{
  "num_hidden_layers": 8,
  "hidden_size": 640,
  "num_attention_heads": 10,
  "num_key_value_heads": 10,
  "head_dim": 64,
  "intermediate_size": 2560,
  "vocab_size": 17981,
  "hidden_act": "tanh_gelu",
  "norm": "layernorm",
  "norm_place": "pre",
  "norm_eps": 1e-05,
  "positions": "rope",
  "rope_theta": 10000.0,
  "rope_fraction": 0.5,
  "qk_norm": false,
  "attn_scale": 0.125,
  "bias": "none",
  "tie_word_embeddings": false,
  "parallel_block": true,
  "init": "trunc",
  "init_std_qkv": 0.0167,
  "init_std_o": 0.00418,
  "init_std_up": 0.0167,
  "init_std_down": 0.00209,
  "init_out_by_depth": true,
  "optimizer": "muon_variant",
  "learning_rate": 0.0109,
  "lr_mult_down": 2.0,
  "beta1": 0.93,
  "lr_head": 0.00543,
  "max_grad_norm": 1.0,
  "warmup_steps": 200,
  "schedule": "wsd",
  "decay_fraction": 0.454,
  "decay_shape": "linear",
  "final_lr_fraction": 0.05,
  "batch_tokens": 131072,
  "max_seq_len": 1024,
  "doc_mask": true,
  "train_tokens": 1240000000,
  "max_steps": 9461,
  "dataset": "wikipedia_en"
}
MLP neurons of a small language model. Each row is named by its layer, matrix (up: input weights) and neuron, and shows model dimensions 32-287. Each number is 500 + 50 x the weight over its row's rms, rounded and kept within 0 to 999. Numbers have three digits each.
After each neuron's rows, "fires on" lists the tokens most often at its 100 highest values on Wikipedia text that the model never trained on. A number after a token or word is its count.

L3.up312:497559518513472530538434478502416475570439463501462384439501464521501531502416528440608468408489445557389493325485519448592441423523462463533456470520416500457536541435413494509480486553445424470625472520478519531421500506570481422479491482480452544504528504436496628481606483411520580509451541441542414495435470521369478506468523549479496434527437557515493502457499515355538531422463541512483510551532447503496463561529531472492532494502493481581467481463543450494450501509537604568466447409470426550538504492422457451578397545448479470477559425484508506460462448422496505490506477492564475465485442553451476529591449461544429542542614452555387496373516548519534485477492526561548409504529483485512542409512436501426592495523535523461435503528475580475438587549485514
fires on: " first" 34, "c" 8, "ism" 5, " final" 5

L3.up719:483505535501421555537511542488473500470461359495469575544530476450457525592423488532500475508431493399501506490452566462474499420484525489550497475473417541460450433569506508627559616539465448480578550514545651591610572368531524516464496482530434533454523466577489500520484439578528448464423457514456366515547477501496461580535518499578459465505444463457599560434551393490489525504458503538392534529464560469570528496481432434507575527503512517580475469450470505522501367462521493497459523536555505495512389543445362525526417537451420528531591474483580491510492560437555435513409433437562491387513506505438557472601473594495475517554566475572565482454497452473418493520514504584558498514491490553629509455519430465560556428485499449551519481440479544507522525467521490
fires on: " with" 27, " by" 9, " through" 7, " With" 6, "ard" 5, " under" 4

L3.up808:522501499480468559519518562460470557507527498517556455462601329479528436488543483578444537498443592410518463535582517420479443526415423499445502473488609479402501483467420482555557420556570517497550550544476578444467421579413428427533415562482550470431455552502497370535596467475553480476443441475496431493427516576423567459414451478513531503561556562394529454602530568499405480512446486468470510460481514560436578544576508488483504464483536424457430574492547565488579529574404428507379496410501474511467518483522569463460470450502510540441500434489556528469456493441549458513470603524507478521545502510517548556512598572471537435469429514437480458495425476510490531562527464538480539425564473526521557455478539389460441495502429449486469520543501574482480500551434591
fires on: " a" 25, " United" 14, "|" 6, "en" 5

L3.up1059:580494552529491532510527518564531589450508396535540440555522562469535461509543519513457583399558546461524443543465499584467575480546516513515491497497442481458500548478433453493568494527448499451475480489543388533412513435466496515488520447476471568520537425531449567375509544512463552512450597579446519568508501557555525475376439552560482490495460454475480497557561508460446563461463476466522538503518512487499432491507565518587494415458550523445528446596535533574509553547447460503424471509433498562559568476514390475485497592584531469456451430502549446558498430480466623440472523477630452466457416442561583455474459507526468482465553525520412528528496598423502497552719518411509368480594504560504461457480552561515497448452483601417559474422461602505463527419600587
fires on: " and" 59, " all" 6, " its" 4

L3.up257:563463559489506492488483619567469397555442494462504464479548456433487450507536418392487568473476475583498512479466446518550506566511525517441505518494505488543580513563540455468434445395533541482512494448473515491405447467490458428499511485425436536558490526595509458449529467460536499462530521479400480544568464472537665523528502527508480543434556478468503515534517496494616476468481587613593481522516420418519502517552534485471590484465401412588571439564484535455534466500554591492537550496540418495408428551552455500466510506555473532524484513514641442376410417488611479574499450541488417461497523460440588607537557523497515496431457515479477559558501539481544496471574383439456502450502484468471509389506443568562445381512500519464528569543452507473507512429487445
fires on: "k" 20, " Time" 10, "ar" 7, "ik" 6, "ary" 4, "yl" 4

L3.up1661:542482554419544504479390446506584443481501559465515521465505436407483507411463526616447500422497520501386438498463473518493452518491456526517586516498407470415568455419427439510429449405547431608513503549442504565467487548462400487483516509457465522555435473436518490501471483531605546455487546500550566498482479484516414518556465501430617479541545477531494501599527431511474523523500441523416447592561532478593503487472544441424525552519464550514529529501452557449478555447535526463422494546485450549565635513526505556514532369455511496589464438545489572546490480506525514504423540572485464521410504630596512519552512538418492473405609517468508490401449502442496577519405555424502441551555551550424585485427523443478507451459475549457444457494444474511489506482573511
fires on: " " 38, " city" 7, "n" 6, "ns" 4, "town" 4

L3.up911:482473525529484537518426561424452447420477482530483485527470421526466437497558576502414437480508454498518512407497503565574484483488525498430466517435479465442446532508486468569479549564517502509570537396545392537475433487530441502418581495495465468430422452580586375578416449524454536407494543550514456438487486531504552525487501612529472413512570546561534491494447391503499489579533503498519613534545429524456546532557480477511474419499541496457406519514486530556512519558503530439417547506439495477561483482439565525521544502413431476459440551628455577536531488404489539551464488450526488493484445455525427468515534511512547494443518506528517468422501484528586509443502434559464479558569498489465465457527549460519452530432399433399512467582505564486533555540541451
fires on: "-" 39, "–" 14, "5" 6, "ut" 6, "7" 4, "4" 4

L3.up6:456590566549443407495509431476433505464469486497453497464526532433418523508586554477420444507520578454535552538426488457500502449541522394523430506510527427535548483424375500519485502464372498513446513542595423561511513492502479519491400612452490589459569471418561563560430457485432449446508509518448540508466482544487474525496447591447509454466439551535524566558501539540448567574428588528519420485443436566540560528432481523542487596567528536507493517485560500435476545562540478489459467495488596601570447528606446477500484529458528393369477500559466505468432471492551483473419436505484513404489543456368612437412435491499416600459431541453541467540581491550391511601511454537583497538539490452482507469506480397458472525464574473507505498514501534427474550487474553
fires on: ":" 21, " (" 15, " named" 8, " No" 5, "===\n" 4

L3.up2505:544448541471457494486534469593491507546521529444470483442478440462619394505556550503439444439432411549404470504712498470562435541473473437485482514514513468427491509490541419490476484461500484539473497398516498520427439520437465500480444523450469445660483475442474491530575450486451542546478496445563625459541449484463486566496432521508527431395554413529496456546551463521568546456496558613470487431514460505485533517474414437483432452483495551390594513529454515418579481447603540510475497515567478543584590533429527444454607513569544501469540441386437476446481448605518414441477557402494485431497492504417513482485449509464477404563540487490511495469482472511388476518531526507406514629488413428520443497472394492566524494406455544555417485499487548428475564469506431
fires on: " December" 22, "o" 11, "an" 10, "ri" 7, "nd" 4

L3.up518:487574503402425478543558552586573458567493509487468517413547525542512496474520422460493505541457496567492475540513559441566477431579541472591481547459541489359529541502472586443522564543458546485539448602567549523446488429522534463533535577502406592514472540489468400527509492477532454526519447509458466508536525488524481510422516444427534577551547555580457560425485485520484540502542515603460420507456520436508509502549515614507450546481484499578478461553512415462482516492576415461386512595431483588546470463471399536536468581472431537540500467458414517527418537618503466506501427490532475484490550538494502498478507577453366533486492538474523486521543484505499407441477499590489414531524491503513610479507458527452486454572473555418496546463516455498393499541625642
fires on: ".\n\n" 77, "ense" 4

L3.up672:425464417394516556472533499596502492463418439526529596410518502488498445610436499533568506572585511446481486551509521462575469576438524531457514507516423543451517458521467441377418505571441530541471518463419510438482563551473528544442457515459464598501430429539457511408476539508432502430402563533538483497430529474555472472428518492528516547560519546517509435477518460457477497438537504530509572498435490445546545457469446499473560549526438556500488425525543504596410468549498473440517495433507537545491608432450473500438468458509486486536496453472593464463448417549556558525593500546495488470473436421395493522558419424355514524527486583443470490468503476575533536526474495451468442414522541472534476488500452553546488458498510551523601472448504499463486561440536543
fires on: " " 37, "p" 5, "es" 4, "encing" 4

L3.up786:518473535509555488522531538564489521539509538497515365596498484520542518515454527529540495559470455376543547620472520528478456494474593432467506492484511499509390465580527399486561532431549485474466444451507489452452464524546460567546502480611543456539505526584449459485426476466517542452561553495446526456488448468500462442494469475434565467497493402629542611515471524502524516453430523481435451439465516452483601487529560529528515531399515530578430473475534439599423486507465504490589483503431564533508528527515451451455493471495562470486508540532500514537505476449433420499492547522511519595537505511405443504515514463624556576546582511464469525504364476369522403524486459564632476488537498561413542510478350495573519439533527505513533557471493379506600498514391511
fires on: "-" 46, "z" 7

L3.up811:435514433387535501437539425460547470457632522476520505541609498546470422542561479587502490494499532528552479650496464440537584643463571481510474547449498573531516408530485405448520508530459418468523514506535516512500492506506557424535540523507491512460476423500457440491547566485474569483574466486487501452482479495543471508550455507604459530554484532499575496451531457502550435434455417511521497496488438412592509484448567578527534441602526436555420528521445455563511445515518453487526455506542486537486434497430531607588485464544459438449583501427487429363382505457465581404469482505511483537542382501482505496523457568493630525418562537390543491476526625447485507502456501469513527496504425531569522540527549541496432417395451451521497467439587576515438450579487520
fires on: " and" 36, "ad" 6, "ey" 5, "it" 4, " &" 4

L3.up428:424564486512494522593432423526452500532438518553488534539444509461523462593567541432463520494464462652541492478496497497510523541563478451500462476546472526489505526492458600537495411426540456426494455528394457533542503573489462476513503434431506579512536449517450442447455409464530525515548517560495450475589483446513501453382601540476451515549470421426501452475493542444540494460483493521505423479412530495456484480525496474517475498525471562515447497496519522471532480508514428490439492387542456474521446473565536470599482482466470515428485474573484422594486576513482582483500453595569496591474527514511504449450533453504559384524486414477567506504578492525574541524536575517568571536480447532540459436509542398498557476502440561560470540492562585523479580516450468
fires on: "en" 16, " high" 16, " well" 15, "ad" 6, "es" 5

L3.up1197:537479523531530590576511617450501558421503496508518536490537527500499417457583524415486467559466543575472541441455580470582414625436451505541546540522451446506542481419537465471428494462529447490551440505369504458431524433506394443472486445431507559452400522486527540512523480579506411470516444550556512436490477480514434539585450514480534493494437429445412601504579542480495466403606481542599504466460500442501609562464559480510461435552511475488457472475532482514517460511521600587568513456530581507516367504493509526556503574477469443442502462469530455513516501446530545421469550476504500518526468464451441499473558431560494501500528534520475463487536498481421506402594475520470564505473517474394511424523463444490513568519486524454507541496510467418511488560585484
fires on: " the" 46, "th" 7, ":" 6, " at" 6, " attended" 4, "1" 4

L3.up1574:528512509598554531514502442486528511444500543506433608418558471498525514482445543443619512512461497511544534472453602422468546616438438561509458527518482566510535501435568498480537476461507441575559500419560468535452561516525527509497540470456529404559492465501524512462480544473501441495493448549542549447530582447459471536529462453593465482404540506573541510480506539500370488501499557449543501491567522501545407534536542501517534602546581567528445481414400455565461508481574505567550548613457308445483580566443467567385560486520560521512382446474471529458475532525451524453493507595524607546544560523407501520476508470547460531451526489471516507533526488552623477451626409494443424470549495517462423462499463489413482539405479550372551445500573486546492578549485466
fires on: "|" 28, ".\n\n" 11, "5" 5, "an" 5, "on" 5, "201" 4

L3.up467:488448521498467534474492500521554444525541484434550557551587463443487486439449423519417455556417468489510385525483502525423474463489452473483532520500530415440559399478450504436501484531454536494529460513480551474476450454456461479482525541497454502481567479415478436435419504517486499524563557518475469580532542577506522558444501497514552524468478520441528531488371495612446534573500507492514470540503449441549465484568439498391540476563582468549551545540431553517500624551521484444403487523499507547576444472452442510492565452413489538541464473555531518444400493517534483423399567532426588432460503364441449522385460521459487589443647522578467479504507605469482531394542496506437642491563451540473471497530467495468534507546447555502435565505464499453653523553437553
fires on: " as" 33, "m" 11, " which" 8, " How" 6, " every" 5

L3.up553:424447483488468459547603513535549542502519482506550435461544503575512481545543600521473462490578452471466580559526579516506406563485539584561494580469446507504523494503505467450445492431542509513556547454539471450589528487539516482580524544558471522499539423522494439479439484478506480527545492519536480476471498473465530495506482539390537507536548483479507477474449473476536482447443589521438475405562591481480475523561578525479489426438522566463475500582574445598518566498469516451438452459518470494506478491370538435477470531535569477553438459482507549468518526448454491404595496426497475512585430489545430491459426504528471506507430559471475366511418365501438557546519445558495440445452485472521513509612561484472525421506402447474382419456506481507441620468455550
fires on: "z" 13, "k" 12, "l" 12, "f" 11, "y" 10, "j" 9

L3.up219:458462495462523486449432495483537537569399530533486503455471546425528507438523503511515518551452429502488464561523498565500508466544455470459531536489517544607470501509514518478487521597507500442573496497484536504415508498413483524483442480555502575474456420442492472497555480523517527503468470478574474491401554450549493470473522486500427571536452522454598479459391539583494407519571486498507475466564546502568513519535556469504558448513533570465516474428552514421431489488339452523487451560369471450527497469574462549493490509433485557445409473519563416428477496540525481418540556500520426450498469481456421563509504460526472548445515496494479553449466478521594513516464445557435566470561426500526452456536489500488520557474552517418594450473543541525608481426415486
fires on: " |" 50, " as" 38, " As" 5

L3.up734:577518521461531484386494475564427492498522520546500483469495434472464519517479482537526522514577439559504470418520495502456480491474564472494521496491526498504454561404552447478551517484447439491621517566500462424530517457556510500468488526541411510410426398477522430485505412484548490478546548476462531593380522542521437449525499461377507493489518518485476561569479528523530571519546472499455503500465510511482534507536498491605478558433445558559461434507493521492435506509499464538476557465440479514401428532408462556488514468496468439457525398461548522542532488514461539523575508629485477465462462499592498464415551506461431469450500549417398408472418522473505468487545565545629530499536516536440456416543451480520512537452458442467560401418541519544527575560435348
fires on: ".\n\n" 51, "\n\n" 14, " |\n\n" 6, " that" 6, ").\n\n" 4

L3.up2546:454439446545505492505483472471412575516405400526425501560488428491519571542585542601509513504520564464526441463428530503526569444419483528452575594463428637475452534532501484399563476459486526403538495479477468478515495562498583512433484590505529481522580520583461473480538434462443510503480614478465492456462478439560483496527414473390576565510443386487453457380479522510410539460522415500550384430496523442507522578453432549498520389474453538479590491451486477619364409555557467494601480492506540467476492394488552511435513513495451455515552485476519482543522551463481573506527487555546397600559439553510425478505516479458500428521433500506520482394510418496458445536474450461485497526473419549593465466455528550431539444505570459491452454576474453424521499440537425
fires on: " " 34, " to" 17, "h" 6, " individual" 4, "ør" 4

L3.up2158:524424533590543448489435457527514476533456510455468513480622417519485437446514521421554493499605575495507540527478548468580512417526422511486566520572520490407516555530497530489474416518568558498565495521489624552465497506549548445478535539472486507474452503507536439337468425508550440515470422457476552530473394450458495485536549507407498498504494556596452518487542542535519513465503517524476565570518479511538488500642510448536522545543535479542534494534473517534514531494588426541416557436656519558420449505459418497539447414510522532464497487518397522433607482460446441479454508480504421554491492478460483455365524614514440538414503507529617419430429460578475457486434555418499600596564496474559516470388409451531489375529426461464504545542431427483459557444511478
fires on: " United" 64, " U" 8

L3.up2045:545561399515446474475442407444493536490371472480524517442447497508455480487542584538504430488528480520493524520522538446466453470575502457431462497453461458371490443463542462546562514504530500513524470553576466452502517567453500459564573467517433535485449513576554526491545482477519615490472493549499454439591460464405412436512506427601608519515509468416579498499535549477437465514487412544470549456461524457455545441481568501457522559524509481447408590535439538519613474416468373495476430663515380510473556531408476488495415476480442541470525471611489482402562520528591496491581529538472494514645506490497648465508486580399557522491536465461537504429530490469487605469601520406409455476505524534443413551520546517514605531574487487524473513478510529520526512431529457
fires on: " also" 33, " still" 7, "ad" 5, " currently" 4, " last" 4

L3.up1408:490560386501512493526512514518385585602492561532527474565404506488572521423563390460435483475486415528474492447558573486386476563445473496485556587499464500576491487504530525413493459423502532536555447435435516566473496517532457471460483502522537562566446461553513489476551587408437444437460549526450580594482516440505455525509431521489515502526533469485437498466594469498490407386466441451498532456471493481508444494459483514435479550536490482555460539498508442527543554513442513441485501425515519480434436490488396495500503425547438515522442535509473581436511477514527476475543520416523538448500463549446455485547493535514522402438471464491581509511410485441413589439497554550560456453464500512463516515618463523468480522498522491455444456498491457528432575555486448
fires on: " v" 28, "V" 22, "v" 7, "az" 5, "ov" 4, " V" 4

L3.up1522:600408524524496514420556528441460535458504491466481593508456497452407544496464502510403463507469516444544518502558437561557576572425477521457508478498544494458402569528528466538416537554512459419465451473466536557463515443506463554472526451491495514428550460494451498486549498556527547510437529456462473447576488505399534509514467440427588428466446490597486509485562458422596521469418550526533506489516493442498482523452469447544494425522584500502485507528533498555620494492514427464527519427506540500526481503495610544541457513492489561499562548546456514565531485488556517589532516568509461559508497508390537525505649531551456530587490501535481448454528535516559460455513507400489488518566506564411547458466486403603529464445563495524368514547505595500548631490494494
fires on: " such" 17, " with" 17, " post" 9, " where" 5, " which" 5, "ch" 5

L3.up673:508465573605407546586377527475453523480541544562530483531477545537514504512607436442481473504454437517481394600505408557477475532404603483562570493455513491523505599601506498523448581415547490531480505463533475456461485524486403549427461426596503488477393439513489390459483466471556448414487500515443573539548503521548516599510507567406555508568499494496436524327479519435538479352509560494459459527476509458559516477577519522562561387566475524536440539497654561431467540461516551474478514515467516461562580586436525436551449518506482545478480430564580442490509501539449516510417534464500498467580546540468556422514470412481552427523583547460443484559552564497509515608541542491505409563433513568453471484486507417524525536550517458483461504534487536512550523459560516
fires on: "g" 17, "k" 16, "ing" 7, "inn" 6, "y" 5, "hm" 5

L3.up487:427455403479487514487438532447557459453531485451447483492544483520528502571512434476490526528529336484485471507467522538512529470376529581392472553365438480498510453484479552517543557402474455549594489545480414456564505455458493496399511597544449490507466578501538395495451492479499523586534518531446466497526461399486440509496508492486518374464469501391538491524522486486492451490440564488507433540468517563552597545535583532578475443490453520531497538541553455541450395483488425454502440582529523468500436593525422548508469438533424608630505390461485605494519449557508517561464523537445500386408473454480405492388503503467528505369470542536355486443527543602562440448530441483416540488552543615538497441485535502493452438529440522437500504496419445477541505504505518
fires on: ".\n\n" 46, "\n\n" 12, " |\n\n" 5, " that" 4, ").\n\n" 4, "\n" 4

L3.up1527:475591489478551474543437511520491509476519604386488459501475453453513514536429488509525482438503541444501451566507475545501471534530530478424492537438451513503553539520442437424401518448483378538647539488508432530540551475512522484479467516567393492454410534533490520448515479491549491481452500542486498482511471483531511437489468399535541429529378473511526518430576539465466446507475451452443469500516524517438516459413532484417496624437575508441520404565524473480591500564635437558464401533408538484450507526439510534478541442520528524507575538427443448546432492479451538483541484561488521527453486453496465481511451542526439512464478467460549421463492457582518449471448449497520531602513499494465492463499534551452493512502543477457534480494517591460454498481556482
fires on: ".\n\n" 55, "\n\n" 13, "il" 5, " Earth" 4

L3.up325:458456528438514491522482499545417480414419476480502440469499417447551428511523528452456497478520455527499436522506552486535490417465451348495398423533455477513412462488406541472467412527509563568659500554487522500487491550436495452502458545464383506467545477487536461477453506497484428515499547518553432546462442459584514495505492494459539439364610363430493541415448499484558524539494494505508466570475498487490456560574531522510470530486523458506476505533506507476511595574443486574526504531462471481445500542452533548566464557522424495485500477423529521453563533512531524311456468493433458418565419455484407500570600516469436394510554552542447449503540477528411392493431517483449420429520465491459538464488574428450490453424401515556550467416555542434493496535476469
fires on: " at" 21, " for" 19, ":" 7, " Platform" 5

L3.up750:491492432561529560461457468461487492438420566535472493495601449465515453524465525443505475459495453513419539499515497417522470517566544545438425555471475395613426449526500416484530496475524448450565476453472594368462551477453477508589528494383509447516401422500530502497520482482426540498499455536570418470430531486489458449435497474493391571531489503443543473548530581523551448437472508486532475534555516493462522503520441470499456551565453442496467463539563512552481512499457559480562528493527481492571578495542369536522450499508515570573517505527445446500569527413566510565483504481460562442368433477417437571564538462531569424449545516630527555454299461485540468397479480532514586594514521526392471431475533490587523437579495596498483564495481549505503546587520440
fires on: "9" 18, "5" 9, " later" 8, "2" 8, "4" 7, "0" 7

L3.up759:450472545434563540496522451513518487506489532503480519510411510481475504527475510584475497472494410535539585428397542500581537509562435530502526495445609516564497500545510449460514473520426476566625375508448472489445455452512393447557438552467406475374408502533451450440568555488518486471489431489464530497479586550486568488484542480500390549447505482531493572576551419488453557422525567421484442478514544558488480510558545497404499594510410575505470417484502416536402480532488457494519528561554511489487526512372585424416503625438550567499461527541457462539485474573490524509423464442443488406466594530563507489566423460421451477585600488580498652534544546538463504515484521499488439516619481503442550487485460470488497496443512379514432586526540516493496541458452458
fires on: " have" 20, " being" 12, " has" 11, " then" 11, " had" 6

L3.up1317:461511520574480491556431584389468515438454481431475340480441574536525582494508394504462475622444458423527533408448506529493553537458435429529529488584553440491469475500451559458522572421538523588533512452566493595488515511510540425456461489590427580463547503521474561547552505503453470502640589517510329513562538484468464491511518528370571445504499450407528438478391567430469432639573493442500506425587504503533454516459423585498517501512459511497560525517500495483507426422427580517538455480454586602518521462471494465475489515493514518558457506433574503419575463397464359597580459523492512519532460514530486484426505480572484420505414488516496541570476482489485504562531532563478526491435428461509525490515557445426510577550521531457563382497565524431554454446451528
fires on: ":" 26, " (" 9, "r" 7, " military" 5, " Cl" 4

L3.up2124:513511455514526443445475662443624479441482434485511537506410492476491578415508522476502456529435597395492518405455573427479563507483543458497442467376436548434536549566461485582467466590558472512627427541431478598476507493581497537538475498550495515453479444497542452632490427482498575471455583507442467405482556537450455525541559539509470473545464464580468467554486477526572531487499520528511457532453508402514597481549530456483504541570494475582452532523542552544452492469499585500468566425494489480557577579502491444411387529429408500379460572509481481524484474539599476500519540472538481523560541436531420544596411498468482502538467516551543479495452491482468541554431555542504513572539564453495517538509442397506583452537428454453503431499500529458462402512473472
fires on: " such" 30, " " 17, " number" 14, "-" 11, " series" 6